Part of a small language model's weights.
Size: 14 layers, width 192, 2 heads of 96, MLP 768 SwiGLU, vocabulary 5977, 10.6M parameters.
Architecture: rotary positions, untied embeddings.
MLP neurons of a small language model. Each row is named by its layer, matrix (gate and up: input weights) and neuron, and shows model dimensions 0-95. Each number is 128 + 24 x the weight over its row's rms, rounded and kept within 0 to 255. Numbers have three digits each. A neuron's up and down rows have the sign that makes its largest values positive.
After each neuron's rows, "fires after" lists the tokens most often just before its 100 highest values on Wikipedia text that the model never trained on.

L7.gate752:084110072126124118166125089155141155098133088116095109121117127062131130133107162106159161130174146099136123156100166123153161159102157145128189142112104122131144169126121143120111111152159101146142076127084138100131133160123135182128120109096110161144118146125136108105155094134108142096
L7.up752:132090107117113121172088122143103133132104121126118146194103166129107109139140141124142126150154183118121147154135142125143116126109122121148111177146181116117130111170126189151133128161125164105162097086112156145117151091118116129157135084131126086084128137130121125124089110149125131118
fires after: ".", "\n\n", " Sh", "us", "H"

L11.gate613:152115106126105146143163113138154126109164119144063110114138150092138151146133109132117133148158118122108126115089120123134141106089108155129171196114133157120108097132136158112047109147128114117128145126109165137154112168140075129184126117127142110117093120121125167074183100098139131115
L11.up613:111129124095114141141136157172104136142157155160155164145140127084153146146125133115179144145116161110107142123120134110169129143116133117142136136097100104084096149133127168196159139104163115136095139138102096130092115102117131126129103112126112139117123076146110149161152118107144107116
fires after: "\n\n", "\n"

L6.gate663:132126081126135069160162112107147148173110135127162141152106166078156136138141152148143124139139136095157125151081136094125134143120125119124141127115131112154112150169156129149112153104079105110131137107081125131126151111056108129131094111103102162120113131070125111098127119114150156065
L6.up663:107117115138152100103123117116147147114181096111092137115158161068147135072148167109145129166101156144096115143120164126127155153146144129102148130132155097072128144143168124146114143132169133110192155107135121113102122151120121124147131116141097101142131139124102130127129113084117145127
fires after: ".", "==", " |"

L11.gate451:080125121119195125194132162115193161131119099158095104137161108133135190152127104143174119069146117140109137141114073121109103106087126134107155115081143137142105161108107085132106136132143127164104126137109158111132144127113137164111145160098147136191104162111125127133119102153106128137
L11.up451:147168128130136118146103145144123110142109129160160107140085150126138086157141156115152143106121128104131140104104144156111152087147190151135097188139113140130138098144161145189088135096144089111153111149141147142148122129113131087123139115104159138110107140135175115159111135089133133149
fires after: "1", "2", "3", "5", "6", "4"

L7.gate374:141116115179144079164117127113112147126154113103108159086162127117116127156145145127119075126160124149135128125092122114112142130103110152154109077056138119115111125112108130171109128103148129092118146109110180144136115114126131111148143135102140135136113085163107140132149136121171146109
L7.up374:138136137143087117147109103118158147117113151091094136132119097134129101099172112147115105106139123171086114133134173150092148154127119129117112094080141159117116145158127122125154107104164155135150144116114121108127107156138126155129069123109137102067149142139108106145146147132111133126
fires after: "\n\n", "\n", "==R", " Place"

L7.gate558:097126077137128155123190132142112140140117105103147061128125178099145149150144146132161136110176160121147143141079077077127158138102150120107168165117136134142119131149119069130063140094150096119088130134132131124158137121113139170109117125131096122136111126093140118108137092145136147110
L7.up558:139156109082132124107123118123148126143113110125106120139123139133107114108122137105110156126142107089149146134131131083133139114083147096120116128124158163179154139198160114159126090149159149184093146149145094134129126157084121143134124102134125106165090164108143087082113136161127169126
fires after: ".", " B", "B"

L3.gate605:129117083120097139115119098158130122156153125076138128169099173156110112147098073151173169129151154133090143110098138104126125150137121136133212155094122137109133143188128146121099147138126113096152153107107116109160122141121148155137114078109139120122114115098117138121123099121127146107
L3.up605:132085130093141112125130120131134110152106137133135111132131084147102145096110098130136118131114169145088100166111138118109098127149148140164151145080081110131094151120133127136144123162195185101107123190139119107130150144151140091149111106158153166148141142087140166138152163142105155107
fires after: " F", " f", "f", " w", "F"

L6.gate594:166165102101106111152148164141092136113121106083153118130169147102136152133121153127114129149150158114172117125102092107167141119106127067100166157159174149126134087119151095141103100095117121127139120112108081104135157119087119158132167148108108126114113116124082151148113082098124159114
L6.up594:128110125130089115093073122120151100153116158135131099093098167118158121119092110166106112103147154146132130137117094123122118084095114132122132115131075119151099106166119139147141170142116122155116132140067110100152143133160108118160124147155108140114131113105139129124145161132125128113
fires after: " (", ",", ".", "C", "-", " en"

L3.gate343:104112106159150160148136123088052115144138131103091125121139070169108096136163165147150125163102183133125149138108127165123133136128115112096173082092117145143105127133125134145128130134154063113122102131144136096139138130140104152133115106149143136144122100126128104154111124138131107176
L3.up343:124108151145133115130108101147117094127157126138112108112151160139075102137087132132138144136137129123173084101141123114130114160145168192118175120171116144114149088130117119096162113169129111132102194104173173092104086139068120087118093057164149104136137134103146136155131147100098130128
fires after: " R", " r", " Kn", " L"

L3.gate163:110130134096106195151118081142146141148168090153120146105152132129094158145121106137168097124149121142123103149135136061126138203115169169149155125120113120149138152105113168106135134134171150138096088106107150103114100139164138097143139117122131132137063097111103156092126125127156148108
L3.up163:112122144164104119098113077109150072171143134178158101168173129164121141077163126101136111146080104131108101137128126106145130152133126147128103103097133125136122150130173135152147114136123162119142113110152170141137130105143107130139120128150093121131123080157139113125133148129113149155
fires after: " L", ", L", " | L", "; L", " \"L", " T"

L3.gate718:161127084119108143133142118140123098166148128081136124090157125145128119099119078132088090129106135112087093130070126124141109124102152165119174105149151155133128127138114094104114110123174152107109107148141122109152113116137138145186091111100120130147103132138071119117152127166139143154
L3.up718:124106142081138127121105103117120174172135145140079083121091134155135135127162130172077136158097125158084116109129135133094135163102110122121123109108097079122145149129132077125146159120092142082136181122127156169120131156152139106115154134103093098133162134135153129133141122126167178120
fires after: " F", " G", " f", "F", ": F", "- F"

L7.gate217:152114089144127116141181147142142137140141112144090110138113091072122096121134141134189105142140135144228148133131119126119176093113126075147132147149130134169152125141174125132120138124115083112100136101080158105129132113122113113148120108142130152140100130129172178089135077103134173137
L7.up217:102107132114123152118147147127105137147141162149147112097118190132132160120067114116082139109156137138105135104128102177104165125111118126145151115152128113102124137154129190133138129107140103147131144105128169149102113087083115118112138130170118122127156130112089149087114133092098173072
fires after: "\n", "\n\n", " (", " \""

L5.gate630:112147107137110131120128119149138105133160121123132078073149164125122144129126098165135165117105112124118123099096144131163093133122175136121163166166161114127092112103134162113116134131110154054135189109142154154148105124185134113128098124119132149146112075101098135126156146152145141133
L5.up630:114144123129131129162108150128136110133146167152109155121106106132111148130177155142122146118155119149082085097139082158175126131145100121073170109109136111106138172125174101063089129133184140144109154147127137127136160134150127089135111105139104142124153152148132144140147137169124112133
fires after: " G", " w", " W", "W", " F"

L6.gate5:175105073148152120151117158190110086134116157108128109115115102135075146109160134111175114125083155142180143140115117124137134129069128108175148116145129144167125068125105131128119146125141106132119120109123122127125154134097120124150182118119132141181102139094129157113148070163143106111
L6.up5:143127119109095117140145167132112105134168100122145176117130109113174142120113188113122092139154122082090127171100123099108143136158103116135126136138125134174133162137150113089108120120114129169107102133160133119116138130119135174100089127110145090131103151087136139129127132159082137160
fires after: " K", " M", " Kh", ", K", "a"

L6.gate261:149078085107122139158155121163108109170153099124094120100184163139106125110182126142132104147096167175101157132095146146162141114047112115126134116112107092131129119143160131103118135127120135121135131120118135122140143094138141127160106145135110142191075121119110134118130123142144186105
L6.up261:185085127117068122138108128167165096123141150149099119097159161094121137182169124132122130114120141139151130092134110146130121144162179148104075153127130131102115147100127114129120109146080147117152146110136136109117150096093142122122156150102107110117090116080143158122125147107133133115
fires after: " G", " F", " | G", " f", "F"

L5.gate204:109105137104160099128186090129148097124126116124090124097168135143142145143137114115109140095134149157153118091127086128119115093159128121094172134122187094144121143137111117116089161088177139128094110110114144140136160138114143099170094138100101203096110134127164146150091090087142183116
L5.up204:159150149119119093113129100134118098136123107150126164123147118146143161126109133145115149132130133141143123140149132139123123117131092162122116127107173092117142137133045148125133122146151100163136106161129121098147160147139134156167169118123143161057104146109157120087133131119124142093
fires after: "1", ",", " cl", " F", " cor", " Cl"

L3.gate333:133084110152118097181126099129116121137170128110154144132137139142110113135109137175105080161134164138156109138102079093132120159132153134118119121124177118147130104093140138124133144112159128142108106128128143127143084141170158129179136107118139095146122094154117123089120143143189146149
L3.up333:117118130116131137118135064114095123167139136126148124113150106113161137158122129152136182174102100124136121144133087108122177182114113139137123083139108119154119146137139134132156156131109148130105131112116103152116099193153085141159132137147128091151118117166146105101110144183150141108
fires after: " L", " n", ", L", " l", " D"

L8.gate4:140112098160151121103113133136122144153135117110122119136143106153126134148108125098123121128132119134130141083104127109148090153156155135109140118157165118091111149132118101114118126124141156105140150123134150098114132098104157091162098094170128128150146114102148164105126052084112154140
L8.up4:133160131122100126146144139091131158156148140120129137067113148122114090156104117137113150135109131149116111118142182159120079129113121113161108092158144096164090131139104134110139112114132127123104137107111098110136125157122103149137165121158146122102146152085115135121087145141146121139
fires after: "-", "0", "1", "R", " F"

L7.gate740:139140140094140101086129126119095142098123153117152112118135132123172100152104137152122109135131109104110136166107133131118058129165135112123139109132141157116136092168090149137100110099130134165133151097126117126164128103141107121131143113115119161124096130113079165175134128144160163114
L7.up740:166103154119148155128109152111150150111118108181102156146128119170141135095108106115161120088133113111152146156143149134106131121125065143110100086111086086116161107134084155129126149144084116141154091137139101186129119138162152136139140129118113099115120130146132120150110133095105148174
fires after: "p", " w", " c", " cl", " ins", " W"

L3.gate341:136086110104160129093127095121127123126150084146160122129140098156116121092153121150105101119068160158123118103116118112156113138134122153175134106144130096200152135154131108186114122118116137131169129062125121134114147128179124141154110138107123119142117112071172153147119125138151145120
L3.up341:087106161121132061154102123103132125128127135156108162112130124153119096113121119131105109131153134111137110093124118124105119130152096117105118116099144079148181120156136142143107124078109125115108136099144122126123142135144143124140127124131145092156127160126129132126110144120122166079
fires after: " w", " sh", " mot", " c", "ill", " comm"

L6.gate310:106132126130172131164063142126077140115174097123073130086117134113149124136114145134142148131126149113150152107137128123175145128108158109130149173123136129133128124141143093139109110134114126122138114104104126100124082137130084111124119127176134192105159150156143133161156126138159157186
L6.up310:142112092184141128084116118188096109154164132122159163130116151130131139130097149175136118131128150113126152136119100142133156085149121113136088154130139147142164111110134116100070166113113121132121120141141128127127135155097162115130135121131126095129097116122154159184126104100106104131
fires after: " R", " Ad", " al", " Ar", " r", " ad"

L6.gate323:163147100137147158140116133147114113148073145135121119086156111094132121129128091142087135102126110096125090124095101086117116134131135135138186136120122126157175093115108161197101164136145137157141116115139152167154149108133120148150148102153100097123117125090129125103143099111099142094
L6.up323:164146138138150136109132151125108116103139111134133136146089124119123141111149127150142056102142135121192106097117082111100114131162125117163140085161143133088097142112113133158085120138153182137158103079157118106116158133130147137145131147138156102121124158124157168161146132119134152181
fires after: " p", " w", " P", "p", "K", "n"

L6.gate624:139122113092117146147107115154135134129170129138131130070125163097098146105135140095134088100115153154082114109076146130157165109130102134128159102085093139113107135124141137121072143136185144120168143139105139089156099121140076124163180117125150123119114151119101148102162106097146151124
L6.up624:085151114108119145082103081111144130160144156146142169117140120105145124097144145068126116128119130136080088092111152161110184156129106116156138146086134104116152136105115167144145088159154183110160123148103088111131132102142114105153122073144111084089126161138080152090164130102129135116
fires after: "\n\n", "\n", " (", "-"

L5.gate131:142129122106120185138133164141165156156153080129118155082130135137101137148118094121129122148159138150121222107101122170138102167096098153130165097134140097107100140106123158101096095112139145073137140102133144121123099138139168128147116121119178139175110128116131124168096131121133176124
L5.up131:109123142114110119158109151149098142155132121135111182143118116128156118141139140163097124123131102175152113132150119138160142099078141134109136129131134151119103141121141118164094181121158134129127147177156137099141156145149122150104123148118125133110144126072133138155139115145152157170
fires after: " F", " f", "978", " Cor"

L3.gate568:133093092086136135129138086144131109135159107144150121167106133146121155119160117154090140165127099132080109135083057133157139138130089152134101111137133125097104135141121152100137130136177177151110119106176158098130113124114133118138103101140122143159100123130126117119099126149126174137
L3.up568:098117128162134113149151097095139145134176155125118064130102069148119150166122122109133160119112131125130118111100117117117125107099147119140124086130129073135114112149181064109118168133116160082077140117132131139123157141135155100108144152165141149155157108136145141161116132124148154118
fires after: "1", " L", " fl", "F", ", L"

L10.gate294:150106131135139138155164111136179124149122123099109163086127144127152123148127127119182112162122145149180128129111116132101149095102159119154179168179094144129107153157110136130158106132169111140150138165110136100126146093113081109140144133098103153115111134146154142134103148146137116116
L10.up294:082085114133130085150135109141143122122093152099131143140094163098135112116130140130146085121151146119183144094108164114075125132133190127135113151166112135102127154132151094160127125155142159143139132111139139135122099118133207105108107148119135144143124150103188116116126096128139119075
fires after: "\n", "- ", "2", "\n\n", "–", "1"

L6.gate510:136130120175127154161147159146128125115141138113117128089138182086100139123169098087120133140126138133178121114084150095132156117144121116133157155158167119100153081140187099134104155103150128094111108131097128159138122124085136093130100144142136116136110125126128134108145102117141115130
L6.up510:097116138145105139097118101115093136140155138115139146159118139102127128126129112113116149134131106099127097128133138119152147116115104076164146162185156110152135110115159093122144126135159149074126147115105121142154125127153163086150078119161118121115147169156162126078166106114145146118
fires after: "\n\n", "\n", "=="